From a checkpoint of a small transformer trained on Wikipedia: rotary positions, a variant of Muon for these matrices.
MLP neurons of a small language model. Each row is named by its layer, matrix (down: output weights) and neuron, and shows model dimensions 128-255. Each number is 500 + 40 x the weight over its row's rms, rounded and kept within 0 to 999. Numbers have three digits each. A neuron's up and down rows have the sign that makes its largest values positive.
A block is one neuron, or neurons of one layer that tend to fire together. Before each block is what it responds to, as a language model described it from the Wikipedia text at the highest values.

Non-initial subword pieces that complete a word split into several tokens, such as disap-point-ment, insuffic-ient, int-act, soph-istic-ated.
L4.down81:482430445448497545466543447576490445521539438459598431501469490454431507539485508500488442503499465455498458526495487517490477457458505491590405472461492464547497513476532534463468506531535559544554508510518443412485537522515483490463460447457504509508509508583616539517452489530504453433566551481501575416494468548438525572433499451436436499519447497479468469552513446516466438534474
L4.down103:497447536466565486559511491438433483573574456479499510518455462456493475524538501483490528506498498592557516497525518583513509510500433531444443527533474531453489528463503522520494481464439523486496506498499518479532526504528526605486525455474500475522511530435501440430497515437529468479498474473447448467494510498509605533631513437454542500503450542508465534552554526534538535526491
L4.down558:456530517511547454527517450472415520505489485473477503496506604499569491506520496522458554463435497492470460514518519461451545455530481489529482500495522522566453454496484510511490529422499503512595550505511565440490529447468552552527462573478492456531524495450529529496503509417531451464446473481476505472494461562536513442567466537503458444554419501526462487488499466576497438495421
L4.down587:532557483542461448449510454584475545485505524505507504444497487516571546442510486526439470481493555541501517510502446536488443486479500492495473481421451548448449507399499543576516583539518502412548485497517461511546508521508502476471500475518509447472552475451494491507463467457509497480484500484556451520443494506491529484459533481488467483459439493538503450511526565547460599429551

Single-letter or short word-piece tokens, mostly s, inside a word being split, such as Con-s-cience, co-s-mic, s-anitizer.
L4.down2:538441546445464495489559531553480568511489411589494490446508547478476536443576511521475545539543498497485549519450574531492510520532465503550562489518479525505491552436518480404537554467492573496494512536545526390461513548504547537443513487480450493571493465530501459524478508492459492539535524488481523494532447482484560508460493462529544557476448471459563427443536511485550533521586
L4.down24:493401530475462501517547486572459487533562490526514520547541543525590528554492463504485443505490524536522481523498525514477481514509512513532487512453486502489502509491598558500510534494459466428453521488471521518571529520482570560504436456522541499469497501490486462488490508442493476513440491509489483530541499407453520533522523529502467493503470470511484497565486503519533510494570
L4.down331:506530545564545456447485585524493466433538503568420517502449448491467524450478535541460476450528462467436493534496547417556484468491486459419475555476511475536442488451460462428508558482442487527557507497485468511523530521448484524545454498539523495477454508450540471456539486553521454463453506536520421522497414439526476437587550477522439525484434524522555477496465507498484472427497
L4.down519:509480502478509554537495496517477491569519513487488473467453558512540484508510464504517483523523518459485477592427520451488576540485486573475493500476548541491495505484482476485477485545489515421574500504484454452450465499538461516449542482533539497492524505506506534380477494531483499557501509511479472462501540571415552503540490534480592557512463536538460458444424499498498538518551

Final subword pieces that complete a word split into several tokens, such as delic-ate, insist-ed, appreci-ated, rout-ine, mo-ist, in ordinary prose.
L3.down311:530507541488544508466523501539434557481556424489527548453559477460555452479610437468461425422525430573493408585540471502517443528468474511517517495436528466525476501524487521496468506413504545538442495548579434478527528450530496536614433530537527597567447488534550419478503516471482508486502486455499479544520510467478496514531549545561447488451525478495449545493440454576470455497509
L3.down369:465507483531543476468510506558511539528525473525481531494544554459515504435525519570465529484452554458562599531501428467527473521486533549505492550480512467540538523492490510462462482580501510506432549496487485521433506534517553475497452478511483515492474573541495499469512547587530378570510542458554509451513438490475545524429514447530514499506517547563523471535481514486525499514485
L3.down527:461509472428542487503440463499512516499493539508556489480462503456587462457427505474521456546486574407481530489494436551488509501499573551547477489518450513452537492507476516507451530480462532497506531564466475507517453486521403547521535550383508500590450461415517531517507537526507445452492499475455499496508461486506450544544490491482496517516488506476503466464505547469465571451412
L3.down652:515448563554510503482525530468491517555494513528468537456567606416521555482543486429469510491517524472571475545523518419458524551401436442551554566523523498532494451514529532446507545479483565471466482536484552513489552418513453516517579501499403516442581545418533470455463457490428444439496498478445536464507515479448480524521530499490432449501481567412551550454585474516550499459459

Word-internal pieces in the middle of a word split into several tokens, just before its suffix, such as advan·c·ing, admini·ster·ed, eli·min·ating.
L5.down236:499546521513530481449456514541471503483510462547449611446515497507458517536505462440422463475533537488511504496524496571485504500489533455484541566449539498497490506473482632471552493478575445488487432595558476525452503463509520512472508479493480514455428562521458494518475448479526402432466463502560553529525466503505511514381491524441376508579517459518519496500533523469544516534469

The second or middle sub-word piece of a word split oddly into short fragments, often after De/Res/re, e.g. Res-er-vations, De-tro-it, e-.-g.
L3.down253:522533505466488512448483515494572584563563466494517470466463478437569460514544469430500514471549462572572474497479468466506465456479465549446480561446523478491461538493502465507472530535456534491502462442522489497563564552563491502554473513488489516555475551558495476515460501484514523421499527422497507493586514438514461497581430551492507550396474551465474454520509455543503493482513
L3.down401:463523517527473420498598477533513488513573514538489537495425472487556545476566504448488514415465456522575514550472554580479507547512510508488565462513542521404525481449571561564614524522531556489477484504526500526471465436533488527519466521471510484516538540513429536504472458494531511499517448582431519512471531472519466522482475449490449495493521463492541526537454462471486474610504
L3.down512:585485484476442501471583569495515462564538488528433480515487536568472438491492522541483441504573486503492499550512533466558412507547462524485425560505413485511491495567470509568548527461446571531485408529499465514483497493509548478575507514526490517466499528517558559492521451444459466539471499466436561531545530476510556510520470474517488455605492509471433567459498444455488494500555
L3.down572:499493540488478469548488506503424525516555491510488521495475487545446512455523463459438538516500511482521481546481530536536509438586459427484441547499511527481453484546589571461493531494523558483460540598539521448563492493473529496479478448477564449530496554427457548452479486443499526487495496515497522482431513447505451441496506489530524522499465441485464448485554520508524538507446

Word-piece "s" coming just after a prefix like in-, re-, per-, pre-, as in in-s-ist, in-s-pector, re-s-ervoir; also some other mid-word pieces and a few "is" tokens.
L3.down347:516473483514521524472551501426488528509504518500506389507513528474441412510471469541485461480519472553491490497498470440546478551469536437461551546467547542420553528497480491504517527529395582505540514530403441468395461438449510470483448422418513429428533521451477467494486490452539463533512494529488539529486497485568478528485468529494482446551415485439458475473499509436492531479511
L3.down356:559483512471446459508542497516508530537441489433504483518476396512436482505512493436544535523563500505510484499491499450507543518476428505476485485511582491475534449490565543431538445544530447447515534483485476439487466474503419518506508528491501477395466546557468453478496564506506520511512439442519512548549438509458568490442489579508451520508465451540506490565411457583494524475571
L3.down648:490442453487505550598497563475482496482532454467523492535529472505495431529495489501470471439556474492440462551450484547441477490533489471538548539472552511429496508559535541513514573460477425541514497478504482525558451581456453522555511484572518488578506480531444541491465475531536478436506434466523474553477480487505487567498536574492553552531503516520491479431509470504537456457517
L3.down654:521479481500554434500491491515525493508497487452535424535433490490494516452534501526510467523500494479538470470535442533525542450448499517534437503477494473496459513469548475467468515538572517516470507475494576428440492481537463498457486495511469450537467516433493571525508488539472488519529581475445394502528490484524481554413443423453525432559520480487557578510481571475452495520548

Word-internal subword pieces, often one to three letters, right after an opening piece like "in" or "re", as in in-f-amous, in-com-e, in-vi-te.
L5.down527:465458520501510463547556516541468402445531537485548467538473550514504525508527476545565424434538471527517517572466515511531540474548521552461426441440488504532506476537554541479471592553506476540441528442402518466490436542484489601539561482500469494447473475521485502499458491480541523556501488529499506519510503506577472540474523469485478537511569525430452512491515513500469459403506

Short word pieces in the middle of a word split into several tokens, such as Pre-s-ervation, As-s-ad, def-in-ing, plus "of" after "out".
L4.down224:476490465434510484573494434524513495458472475537496507562558443534538499471503479456549496514451519572564546534504523516563494529522550478517454491483486599460483498519492514489524523487534448564486535497535528539457501581466429493449407521460478558427446521506509478539522527525508483462477538548484491560432510448517474575526550490443477490452542456502450571477482556499511523459485
L4.down447:517547492522422487567484512470481610513556447491582538521460518547525448457511506524474501484534617503471515450540462535523532473517515477519503477492492518504451440493590509508471604501507534471474523533494462454447506512560465559460457446478513504468585468469462475523496469479544542519484452521498511502567468495524529541401489524478527466533535585497466536535526561487407502537584
L4.down560:483494470478472559500507540524483543522449534508519497568464453509485524481419512449484441449487498568533506461510515558519531537543498549478495423498448501491538486529501466520573498523475522462500529476528503489505486494445517504459399548480565482552504560473498427553533549467598490569493562539557478488486475483480549462462494525507466497547537453515468506451485438495436507503529
L4.down636:522463471486482495469481577487515433532395423528517539552505476491431526484481490460445505500538485587534503543535476468480477485532558500500442453503526523491507545521553417490533441495474530490464455488473519575509554517466542565539477492473468412533449576504502417485513496479535504443508453488433462445475494539444470552467525540523504501469543469442564448467462537584498467468478

Final word pieces that complete a verb, mostly past-tense or participle endings, e.g. assum-ed, top-ped, thre-w, co-wro-te, in narrative prose. Also fires on prepositions that follow a verb, as in fell into.
L5.down514:511523487555519432465489483470466554460487434530469543477483551466452424459546493577523458591517510549575498513447451504435485476495503453491531475495536518453506523524531451499505490494479486496493510528552472460514543459542541456491543512499402487532452510493457538490536490503517383494498500488522530538485504461536480441517582470439431515427434440494536475460506503493542539521480